Weights of a small transformer language model.
Size: 10 layers, width 768, 12 heads of 64, MLP 3072 tanh GELU, vocabulary 30346.
Architecture: LayerNorm before each block, learned positions, biases, normalized queries and keys.
Training: a variant of Adam for these matrices, 985M tokens, 15024 steps.
MLP neurons of a small language model. Each row is named by its layer, matrix (up: input weights) and neuron, and shows model dimensions 384-511. Each number is 500 + 50 x the weight over its row's rms, rounded and kept within 0 to 999. Numbers have three digits each.
Before each neuron's rows, "fires after" lists the tokens most often just before its 100 highest values on Wikipedia text that the model never trained on; "fires on" lists the tokens most often at its 100 highest values on Wikipedia text that the model never trained on.

fires after: "\n", "-", "|", " |"
fires on: "-", " Rank", "==", " Occupations", " Country"
L2.up642:530472554532517480421416501497483477518564489446496498372511470509513557573425547408498532452517524356467558516503440550460498486473428474500529424506447463525522457470520508414521486595515558501443505483513535518460466518540481441483536490540506605617450515518486472496472570537464421591513449503464499472532502470443545476512514490527572501458535429431486569480526473508533569473475

fires after: "\n", ")", " 0", " |", "})", "-"
fires on: "\n", " at", "|"
L2.up2052:460433565620499489568462464342417636576578480444491468479459506550443522477501519523524459444480484435482404491486491479413563477556482437583588568435463490519449462519416476528566450479500481477418376441535529551550531493500582501454478390505501512469511485472562500535486405472435496535534536542457419599504453446520465506524566459540392453512564568549433552556505465521513577436496

fires after: "\n", " km", " UTC"
fires on: "-", "|", "/", "^{", "+"
L2.up2334:521431471601585493506481453511577573439560514513553436507485569568487509557499449430500427510511495483405492429412510620467463504453516525494509504578345490514426489512452504550544606513484491416483537575435475500562490527511597519465500478509475444594499385471491486545519522461412489565608454484451499599538466537468482564541480442524559557500432495529449571529493531556477497545614

fires after: "\n", " |", "-", "|"
fires on: "|", "-", "|---|---|", " •", "|---|---|---|---|"
L2.up1384:494414524487521441425478537459567498387508491542605515485536504515505486567452466587452470518533506503463550495478533562537571477543379520471540508488528476447536537520452434482444482496526524576516474540459477482479471563569521518598532455441473546546485428473533577515472506454499497595541563411552539532455473469502550507475500439456507515441490498442421430510502535462593567514518

fires after: ")", " |", " ", " 55", "perture"
fires on: " |", " 55"
L2.up1795:524540554456465469558511503499446479496448488484483522446427446470534465435497483573526483508477572461467512469478517419444595514539495451512522507431480469543504458599403503450520417494456490519519479502475485620479529529447475476548436541521445469448511411468535438459500433524507553430457476425480477497537551478528537527461489521535454490524496475517495551479476439449489558492538

fires after: ",", "\n", ".", ":", " |"
fires on: " he", " He", "He", " She"
L2.up1433:442546613604493520460477465429504571629545481480515535520537558525492479526624548477553456428516507505539528492412578552418503607501515438492494531528511529516488437450519428447459500567429447465552562514406570540477486451487617466518474482593434524462539444442493458441498418317398513538483533481483523490541494442522460550527457478321482500560432448537504575578487502376516504485471

fires after: ".", " |", ")."
fires on: "\n"
L2.up1309:515495463559463511530587441496487651494531494436496637531546412533499395516487498451625508431421441504474530494465514476459533531492469446503569523461547490503542477539414526518452469471400540491537434489460499568455544479472557490488464457511482535434523457464621390533541547467647552493494513521435494487585553544523534493453555536528523387526456432599489607570466400530524477532479

fires after: " |", ".", " 0"
fires on: "\n", " In"
L2.up2165:434475549504481472549560509488418565504506547461458612507474489478517503447513467595563463562422485435453493487527518535430573466574443446427550558407435524492505436607395514506491447480485484609466466460473526467531535511458499496480500457485506566470454474475516388523521514516593477477509531572474437528458506548506536600361580577568526416484500532557537466508536450528524541508484

fires after: "==", "===", " ===", " ==", "\n"
fires on: "\n"
L2.up2492:482421447511485441501515521450524536502451525492513478497479458457453475527435438555557468457514487565530541473493453486389505375583476518514486575517513524443573466449387554552535494446547506542354458520516497594487450459573457541448390449519505602446482501493585522535616513452577478560497536487511500436397532512492532559543545551411481529527429491510485508559538454501545521488485

fires after: "\n", " the", " ("
fires on: "|", " following"
L2.up968:478480520513489450498438549461500505443487511481452416565557609546590435593543501538477445545520500527702512516506479544518498484571486484502512555531547581493474569486481458452509541448579458574499471564490485614533525367460488585457483419441487463437451460398479560486591441405504534539536486514569536511426548502536526499557389437386374482526542503407526486549537493503541495400524

fires after: "\n", "-", " |", ";", "|"
fires on: "\n", " Spouse", "="
L2.up319:481448507549425465527485534524466532507617560418462514463589541487547558547515545413528511460424519449468537525530607468479559568520557449546495531435505459476410531474433510527514460498555542513399409621525496526470472545524502554537523402616437490437554548559522520483459526490571531432525496583525459504565440463509530560443506469483540443486546486544372483514554408576632591498469

fires after: "\n", "\n ", ".", " For"
fires on: "|", " |", "-", " -", " example", ":"
L2.up2140:439451506445461454433556567503438537478541530530504547477509465518515490462506410495532468524506535505553460424502594575506479459539517537425618478467349538522567487517548500445475469462456508531582423493449501525502469450575470435490522475566553597428460484484464484488621496531542473479455474473482527490483434587483457488526414550396576586508388591555544488472533520458525527497576

fires after: "\n", "76"
fires on: "-", ":", " -"
L2.up795:572445519491596522505475469558492538543459493524557598469482494502461480544487515464552550484389510453522470423428433474489405534457631498519515541457505518483571535484479530480462507443437492453527538540422539546505438451471527413543518569538463503514476414501500439469470478457504519459544472507583504508530587449509481492579523582492604496537470530561511548561492566519456560518501

fires after: " |", " ", " 0", " 8", " 7"
fires on: " |", " ", " Report"
L2.up2360:534498468422516472523537541525508509522438496394524544512444484495581420443578565567612487512487499459460564458503571463371568474529469384502517479445492413475462481569412443517544416525456474520551435514464460515521549500517482495553452515467456530490495445464508492420530417516496499480440439469498542412515528531502465564454574478484472462491541501548434516502418460471397432495489

fires after: "\n", " |", " ", ")"
fires on: " ", " |", "==", "==="
L2.up2831:525445391525542347499506556468508578553464482427504542416531545543476446580459576509549527353434559507481498406439479418485520508512529469502480563423535485495516543392506473524475433544506543488469506520442450563415509534612437448496523528494446518416550552487478530431506446392567460495541487593458501456544508417476462445518513579507474488496520524540537533505481452539522476492581

fires after: " |", ".", ")"
fires on: "\n"
L2.up1235:588452463516529489484538451530539578555570512481409694534622442568483421574580602513607511479422548507541473461494505456449531527432519419570472558407492489529502505470510478527502515498435537496577521526390505592438501522501493556495472503525482607447478538462586434458540576531505530487517580568421547472537503488471506532463501511506635516506468450545541577545497438512517521525471

fires after: ",", " is", " was", "et", ")"
fires on: " a", " an", "\n"
L2.up546:502474448614557488479522449531521466488510507498505578392507522515493530517503472536515494385474470444458487475453522524475555477434449503539511480472538467500486463430532442467496486543439484486533506497543515489497557497503522541569425530485485523468467492535510494464435566369466464548546465468553439533512478407450464500531610391532575478537486499522547583501533456443514436497461

fires after: "\n", " |"
fires on: " \"", "===", "==", "="
L2.up1043:435493523486505482553490519527477647553547459460523492507492600548555528671501496534560520412488499439504497446448543533504515539556552463583458489454502472522553519440539533558528424540568566439433534459432492482484489516538550560495563455551450541541513526464548561437575395504595477631565614572548424470416496510493502487402494540441467514577532476515457658574586483456494490476530

fires after: "\n", ".", " |"
fires on: "-", "==", "|", " The", " Title"
L2.up470:500444561579524408492580562486527585565500473516550502458497582545473422558430399471541465418508447446474506461492593589477412515402467496551540542464450569451449434498521525565539483514469571441486525515454479499493453492523607469512527474472502623532481432492449509511571459522479429546524495560459517503537518495499484558535508525549511597480395500522430623511590477486471490510517

fires after: "\n", "-", " UTC", "%", " •"
fires on: "-", "|", "=", " from", " Elevation", " Summer"
L2.up1997:477413545623569491439551519477360472488629512508464515562492499519468544515469421657431435442501537447498484476519491462478592558520479537509526496501472439491421512501522516516586565478554570508576483545476541514550503509653575493505554463499508517512465527510464452425460610483546567432512500572556508451484466452471544557464524451501545335440529488529536552493482529441454543472495

fires after: " |", ";"
fires on: "\n"
L2.up1665:466468499497456486496622482531492570465514513492457612484462460505443458467591509483686552536455476438501496530565530494445513494508467458531435532403529549495549414597424514496480474459457470562524473513501497595491533505503487490486477501584488574417480521471550355486521531470541471499491509570385419589592529558498461558484543547518526485604462469591537477558477356527518534483487

fires after: "\n", " was", "-", " the"
fires on: "-", " born", " son"
L2.up703:450457476506484470448604520487478505430451465453483510518480374431565471520436467429469503475418476582525518497463512507448485521527514525501491489438494530483566472500584513419611456520597548471493440490499527457578517475563448513511514476560467453570502459517434460530473480454683401565493547463462474509510577593523508448555541524449510514482483484548523505532641540469558435440540

fires after: "\n"
fires on: "\n", "-", "|", " |", " -", "."
L2.up622:474479466616527429462460523519475479436416457533477494523511519434558540520444557447369581572444548509552526492524549451466572394513484506492521487498445414506610414500507445477555560522522628528445561535503527514598506521546541495530565531576534589592547441415513545433493596455554462495513522368554505526473490478474491422457426475379520547515491533480442533523555514422548435438482

fires after: " ", " |", " 0"
fires on: " |"
L2.up2799:533514417437591410525534558521403518463463516466474444544547471470587443517456538522520477575449540528456481484422507477470597526494453504469511535436490485540551423516475530442505508523475490507544459486447457550505518513551426458587357586561443468465487446455535441463487452498570521465465463409501546565452503539474492426467545525538479458476467560441496446454524504479498515522528

fires after: "\n", ";", ")", "."
fires on: " |", "|", "\n "
L2.up2669:522464484580495467469414469482463576518497480494513528382548554447533543496534527485459416565418575418498506476414497554548570587532455548427617494498384532523542505569496474429457483530535510470530512468498508546579512532587548457592437484472449580488555473415530487462455551522509533494482485400465466515471526467488498533577491487370546498482595566476498435481492507535608493539529

fires after: ".", ")"
fires on: "\n"
L2.up379:544389529498517481483524505466505577455509537441471598487553472489471452602561546490625472462479553440504466541508510524524451537465536454478473584381472525444537556547445520563444453509497519550558449552487507626463484539561481531470474400483425595405547457553548395449497547461549539541567560543458493575512530457448469551445536494464626445536505470553556538522507435531532526592426

fires after: ".", "\n", ":", "-"
fires on: " He", "He", "\n", " and"
L2.up1330:490418549505560453481470583484509525554588567495488477416589486390531534436507508453497546476447476467480605505472593523492513570403480443468411505521483496504484488510499543495505474573473492474498503514504523447539497564515483448591483490448515553512506510522387470465460480373410441415534484497464406460507524388449506459539537449446448485596552515472380514566550412383485501472471

fires after: "\n", ")", "CC"
fires on: "=", " is", " was", " |"
L2.up1414:505543517532568420512535511523425430509627445524438505476529569459488573475441508488412452614391534480592381445420488346529551469461460510488564526478425467504463474450576486488472444572556578446517465587487500535409501513560602429499514530534540481517539536510481574408424556446445603412505482577487463516523459438493547460504481423501538530451399631480489577476491442534502509476617

fires after: "\n"
fires on: "|"
L2.up1962:563450518538508455446557542483385596522498461477456579440443470521446433441491507533509444565370441388553511524535533493462530521525517494514470542423514448549479405563432484496438517485452448556507443494482538597522554468594456456536483490564494514443528507424496435471458461559511488456519484514487463594522376454474566578473450471450551501544419563508474487492545470473469494478510

fires after: "\n", "-", "/", " |", " the"
fires on: "|", " •", "sq", " Elevation"
L2.up2912:472403563476503535401454531500565465423608540589503617539541556494449434472607505527479437516462497425469493490538615462466578478498480495491464541507410423514494485538437466496560460536514436485525496442488521488467495545626569520553477425471485506493525464555513546369430484559511560510562549419569487531573549476479528515527556444537608559497576437486606501548589549606565536549482

fires after: "\n"
fires on: "\n", " details"
L2.up2948:517557508516441480486454517483486449527511459552494555456565515516566517526534487482566458505579557425585545496568545580560510451444492482477548567542407513466519438610466512430551546544540503402427478584465446529544496477538530503483413410563555560538457484440529401505554552475464460641619519511469529536463481558565463579494425498457517518506457508548450518553605424524475485501495

fires after: "\n", "/"
fires on: "|", "-", "sq"
L2.up1854:539472527483548519548498486505552449500665515478514474517603519489385463486609458529473487517531492475499433497576491474513511454481481496526503492502369421509449482476504516575427583373436597577563442533452534559575555459591578601468502437429539616501463451514508477396458538481381554638535461484548501489540546439538501526607469430478619369508461495465519504518499497561465512460529

fires after: "\n", " was", "Early"
fires on: "===", " born", "|", " life", " married", " died"
L2.up2239:473563527565575566444502517520438539484520473573543466533513481502545491547484492501551561539430511510535420513501550616444451442471438530551439482559467551460567571500503491501537590575569423453480552567448524542456551402541487577521509500573382455513511499457475538521465461448490442562545541530609508567447559554541418427576514512422523530616404480527556558588638584501528528464538

fires after: "\n", "==", ".", "History", " life"
fires on: "==", " It", " ==", "History", " is", "Biography"
L2.up2796:440539490534489397513655513544439501402443537453538456505553566537534493511572498448539439456516485552475509500515472494447492539459516389479556544510482527449536435467486488530520529560556583416412466489500490591475521443529629514523398519564435506494546488454535530504482436380652533513533531582543499559496437489511550527464482470584486555527454497509488488519511469415490463530539

fires after: ")", "\n", " ", " —"
fires on: " |", "|---|---|---|---|---|", " an"
L2.up979:585560440505502460523451514411495563544506454482477526430443491483514439555531523495533454490431565450531498427454489501455499552483516486438528553492486483486479535541368553466518450527483441458477392481451453514498419434647546458560456560635350550439492453568525551445568438415366506590525496401505447506539541487486496468524493580399554480521543445478530481462446467408576493575541

fires after: "\n", ".", " |", ",", "=="
fires on: " It", "|---|---|", " Notes", "|---|---|---|---|", " Report", "|---|---|---|---|---|---|---|---|---|---|---|---|"
L2.up2666:464492439628550503464606616493511511446475477469499443457561489520581474504530507510508478582513527579531511526405486573417455477505419474433537579406523528464543569573416487498500446559562518504435482505488507509441540494511483548490471521523393587481551478494520436545525426455604532542506557569431517479547494431514535588341514476501597615454457473499518427509536391502398479486539

fires after: "\n"
fires on: "-", ":", " by"
L2.up941:524436520529446495408449552474535536475608474524548507336565510532528491439432512430463492440471482411519487433531509571475463567396500497570523513514418470542485427560523548537504493471425493482489477543472562500450481497540513438566521526547512482464515508512516445465476548480525506491475463506450611475588491439469499465518486421552587486515550438580449530495504515350476539490406

fires after: "\n", "-", " Time", " Succeeded"
fires on: "-", " by", " •", " zone"
L2.up127:525347564454464466515396402517537474567581506525508585437526586466484503540447480498496514531471578366510580504501494484474604435562467481452529493497428490513517495466562495570520447453532511514519529602478525494538534528560493502543550516519492483503539483459532479421466593497454559526520481566464546534540543469431494502507530480460554388515427493564531568527600452587529592504467

fires after: " ", "\n", " |"
fires on: " |", "|", "\n"
L2.up1280:563488430450483444494566550474354475538498448474526504521537576473534410502473542508496430449469584502512516510471444573531569525536527537457538536460517553470570478510476516368457467555552514493533478525490502566559421470567487482513494488506512490461534506479625482449488568502624602600424479423394625563317532574532460508441584497502432402471462498492521424485506542535594505526525

fires after: "\n", "-", "48"
fires on: "-", "″", "′"
L2.up2400:493509542459469328458503524531542590561609471527496533376530463480517542446529429457512436517485541438515557483497450544546538515457487515568480528458473480562537439547484513497412526454507537505561527564480469551526509441558619451432522549622490564525491483563535400397463551412499584576464453519461547552510463497478445531584493475463587475445442478439475419505547467419516550563490

fires after: "\n", " (", ".", "-", " \""
fires on: "H", "K", " He", "He", "W"
L2.up2523:442489513588558442500514602404482578471562506503410431507525486577531511537516367483535535465582442528511520463574398535433602527496482458445553543438420528483503565465500558528496518465506609482528450530499574541506479444448439511392466539466514515578518566463551534506487517492502523469489527504532417477434476462475622485436475480493406481532535547515470576571565495579498509567577

fires after: "\n", "-", "|", " 2", " 0", "\n "
fires on: "-", " -", " Preceded", "•", " Succeeded"
L2.up1907:534487521475499513423517600481487544484588495581574451450520426475543551544438444406458507512512542450518440487523557523451558503417527544500495531433467533487556455546660559469500409466515487428468548605500534507476513513560465432531555576427473528536504432505466496510537469557494483480515544422514492544424518463454475438562494486470579562550518467494546541491566517580474485519548

fires after: "\n", "-"
fires on: "|", "-", ":"
L2.up2466:557477543554493440464465479459500479455574489569515488467518503538521525521487417381483515540509523473619488487509460622598441430553533545541543513544449516489492562549429502579477566403514556482453426536448564589587521423517521508514516459496490505519508464523512453527551459594438534492582505522463507602520392495516548588545440392408638450516466541523504532585499481564533609557473

fires after: "-", " was", "\n", " (", "–"
fires on: " born", "-", "3", "born", "2", "0"
L2.up2161:528506404507528482470510536493407509403477424510451425511460493473557431475421528461499518509515509503565521453422491473493589500526481532485560530449514501542621532559524506440572515568591505473491494538479517463524451474514488520510506531549469468598554523413497541499523477567546443501446462430572472507484579495528504422564559469429485447476482461387459501538605498570469457463584

fires after: "\n", "-", "|", ":"
fires on: " •", "-", " No", "(", " (", ":"
L2.up1172:480531603411538612410435579514549456554595449480476450496479381483465558530507512425503521449534576442494512411545568457467532500481450499498573510481417441578539473537492531412476586513517446528516472543445482501566507531515588560523519500497563535518548509569532470477465533483479459515585564388495623468423548466457513538524544446478470409407430406525508551589506535514482564521530

fires after: "\n", "-", "CC"
fires on: "-", " Website", "=", " code"
L2.up1641:515470543471590447518470501514498511518577532490460464453492449443619498514471530487409342518506581435478527423397487567515551403464470544454548478527511447508494487522528482453458549549433557476539511558556474511519515535537553504571531491511493489559491553466464506396483618439493520497499496436460549570458529461522566539498514406480585483508546494483346552537554474414599540535601

fires after: " ", "-", "W", "E", "o", " Beijing"
fires on: " |", " •", ":"
L2.up3042:527396500534467505471480612492460490537523527510525586514600623499521480513507496505505477529400585346552485462428570488548522579552552497499592515560480479487440486448499498452438518465511520515509496494444547479491566365524480425516509508516472460477451453502606512450511579408579468528500509503549512592527532470489592454530522454423458414533585527478590543489493483432528500474399

fires after: "\n", "===", "==", " ===", " the"
fires on: "\n", "|", " list", " following"
L2.up82:487429500490512523386453499471511408497492495497485457546495489495531498524482536573512477470593463513562451499552475564432499544532601518525512565637482558461497553575479528455541533518583507553415517513457456516617535476508461617556385446466557503415433488408566580526516511490509424524562484468538575459443494509547459536470491447487408545507451446484450500554537491587457559459544

fires after: "\n", "-", "CC", " UTC"
fires on: "=", "-", "+", " ×"
L2.up55:464555525546509476531512499519535502541610552465443515451524634468459589526484562364492464458454483399463497527501537540483481541481513472549439477469485518466447439480535480603584482546594422409427482563487527514542501488498395493508543522485506501448539583458486483424500482498436524510631497516556452607528447447499469562518568461500504547484478486523404593563620452535486510449599

fires after: " 0", " 1", " ", " |", " 2", " Goals"
fires on: " |"
L2.up314:447482522493503546491602492473361534535487539533467595440532430502577496498496599536525466456470603486448484476423532471421514504475555468513562566467427461570520437481524518420564411561461513521526490548509490609451441539615553431575468502524405523515500412476488517407449572505537527463476469520438520415582482458406524492425507484464515521450461576554503469479501542411555483516566

fires after: "\n", "-", "|", " •"
fires on: "-", " Released", " Time", " Summer", "–"
L2.up2077:533486553456540467501532429552506419515512457444475471483536425495561534431497511625482529445444526469473510517532548401457532447378556507538514548585407485551431552560600469519521480465498565528547375469498554467550575557572647546491554505385550502557491438515431521419455546511462491448547520567546510404472470389498372479511523494529536381508425544440515492590511485554462528498389

fires after: "\n", " is"
fires on: "==", "-", "=", " who", " an", "|"
L2.up3017:532438504600513461432485479500449497470539497496510564429524535511484605431491554529434564396429617543540545522412455449412541524420532506519540506465493484529543521531488453434515526499469542436467480428522468476427423505649577551583568456485477580557578497475473458499445512573505530521451507474517500583563450412476492547454544521472515520494489426480517512498587480544501464516527

fires after: "\n"
fires on: "===", "==", " |", "===="
L2.up1948:382499526551423488522468494427587599516527468575511507458535547527463485632511488474482513615416548487517490510446542538516433526522521526476447509498464531482400521492506516541550509500536560476523510511468488548453492540571565439525563481415520472424535552511532430499551515466420531520526493473530531517520443422505471466534507533524583563506534402508456589492584480462552550537599

fires after: " |", " ", " 8"
fires on: "\n", " |"
L2.up2278:532512556423489481527643569538431493503413529485461552496507506495587437552508571569606522594413474481488522472440430461487498470472443357501496518417520520506472427468422456482555436478456388566525379500467498559475508481484473481479523595509437541449484490460528409413476525507592528517478516428508500527504471454502510489466508472500482403463558502515549505507506427474470496579495

fires after: "\n", "-"
fires on: ":", " •", "===", "=", "===="
L2.up1683:550490563473478488465420516471627516567558569548542490451523616560446543533546502490501526513426520410569543529538547490567472464523568494525508462505503506441510497525459478445453576466616542512448546591501482622435513364574521521455572443491500514544536551453634399416511549469503540611539517525574566558475456403492487560530511481519521534501495370464494614507501466542557594537552

fires after: " |", "\n", "%", " ", "|"
fires on: " |", "|", " 0", "\n"
L2.up1801:412421518489487554479517432446557545578448479487489571557525590493494433493549494622522542487467491462525582510530501518378448476509492545517466522529510586481436473402441472562519375519487517555499510501499428507385469506560487493544529381413557479611486519483512518441496482490410517548510427604609577490540477602459468474430493573508442483510362487506413588469494447359518512536421

fires after: "\n", "=="
fires on: "==", "History", "=", " History", " history"
L2.up1910:411596547498534482478515424491469500587503491522625551435536551552479496493424544479500587457473524490528584484413545461464455647491532522523534595516513504520518527506486483502461406471545533446508535530417492575457532461456566505486491529495436521588577488500537490459524505499356457489547576533506483457416534505492445438439535504513443577521502516494577524550480567486487515455542

fires after: "\n", "-", " ("
fires on: "=", " Website", " Occupations", "DST"
L2.up2629:457535524459463432518528592383471528545497437535469489416490451561574555601495499465558555510574529477489539480460541591522523570535524549479502511528463555541566537609539433589503440488560479513535454484507509501526446446542536471498518559411466550474493558519602487467629535494478518478539512532497430395435417442500463457433509436493557453487489597423506506639585457572538469512613

fires after: "\n", " UTC", "1"
fires on: "-", " population", " name"
L2.up2902:514456540538644457490535482526498508516561549450507468519566437494517460538453486511499380464463592489486402442456450473437546574408471515516555522547522485523461539509520511490451538492417565505572534512508510555588529516574599466534521484484497499477475473483540432499455517469513507458486430513548486442597600406510606528558449484529553472521464474447513562534488587526487482515366

fires after: "\n", "-", " -", " 2000", " Reserves", " USA"
fires on: "|", " 1", " 0", "0", " 2", "\n"
L2.up2909:507465511515458431415579502516481509454491476448489468491566525521500545555469471583539596574429520461577451476451508460569582536519617484514434504459512500502493566494519477407518463518536519431449532532516539562452521486496594514438538473435448552465504465471517426535454442546589490541539540488542431597504480431502549513564497525430523462448473514515528525523523508580598562425496

fires after: "\n", " |"
fires on: "|", "\n", "$", "\n ", " Notes", "On"
L2.up2945:531527554519509511530483526560373539376520437520513465471599439493503504509452494420501443511576501445522529439533568566543378439583516539450500484515470474460583422532550505309494555536583573539447456566457460495461469485522497537520537491452546592536492476419560559487588555478427447553552531475497527588485358567572471458519492409459523549474482497388587447539557533561526546466485

fires after: "\n", ")", " ("
fires on: "|", " is", "born", " as", "\""
L2.up401:555486499608529475460502546522567417476548496457564424511515487476512558469512409554486534551536507510507546452548458498571408619462452531568400486416443534548512555489489493502489557493511563445539474504490551510597533521511611539472531480541427434528519485439458593530490528422553514448573484580516468554438490461495445512495456457418510512570551536390467510549563485467479511465521

fires after: ")", "|", " |"
fires on: " |", " the", " −", " The", "sq"
L2.up2488:434441522591585495499498445397537517502576547481440540519585567529476596504531529463493420504438540477504465484522470450496575429649500466510576551520453562501438481460525485480497500460523443524533443453534474451554491497536539515467414482375504541514494459414502497458468463531408550544515522448508481631537445552469464485491511468483392481496500540472428601502524476520476536484440

fires after: "\n", "===", " ===", "===="
fires on: "\n"
L2.up2683:522456501422464542514460518473569516529446471514531518529429567482479563576513463463527448521581501487555576533588527597503530449562487524533532537580461532537580447458470490541461478539584478598426471511511452458554419401595520435493477484498472545572375424348518634464589519487482456549534482506472543510370489574508471478420528512392496506529464606532442477539535498477515502445473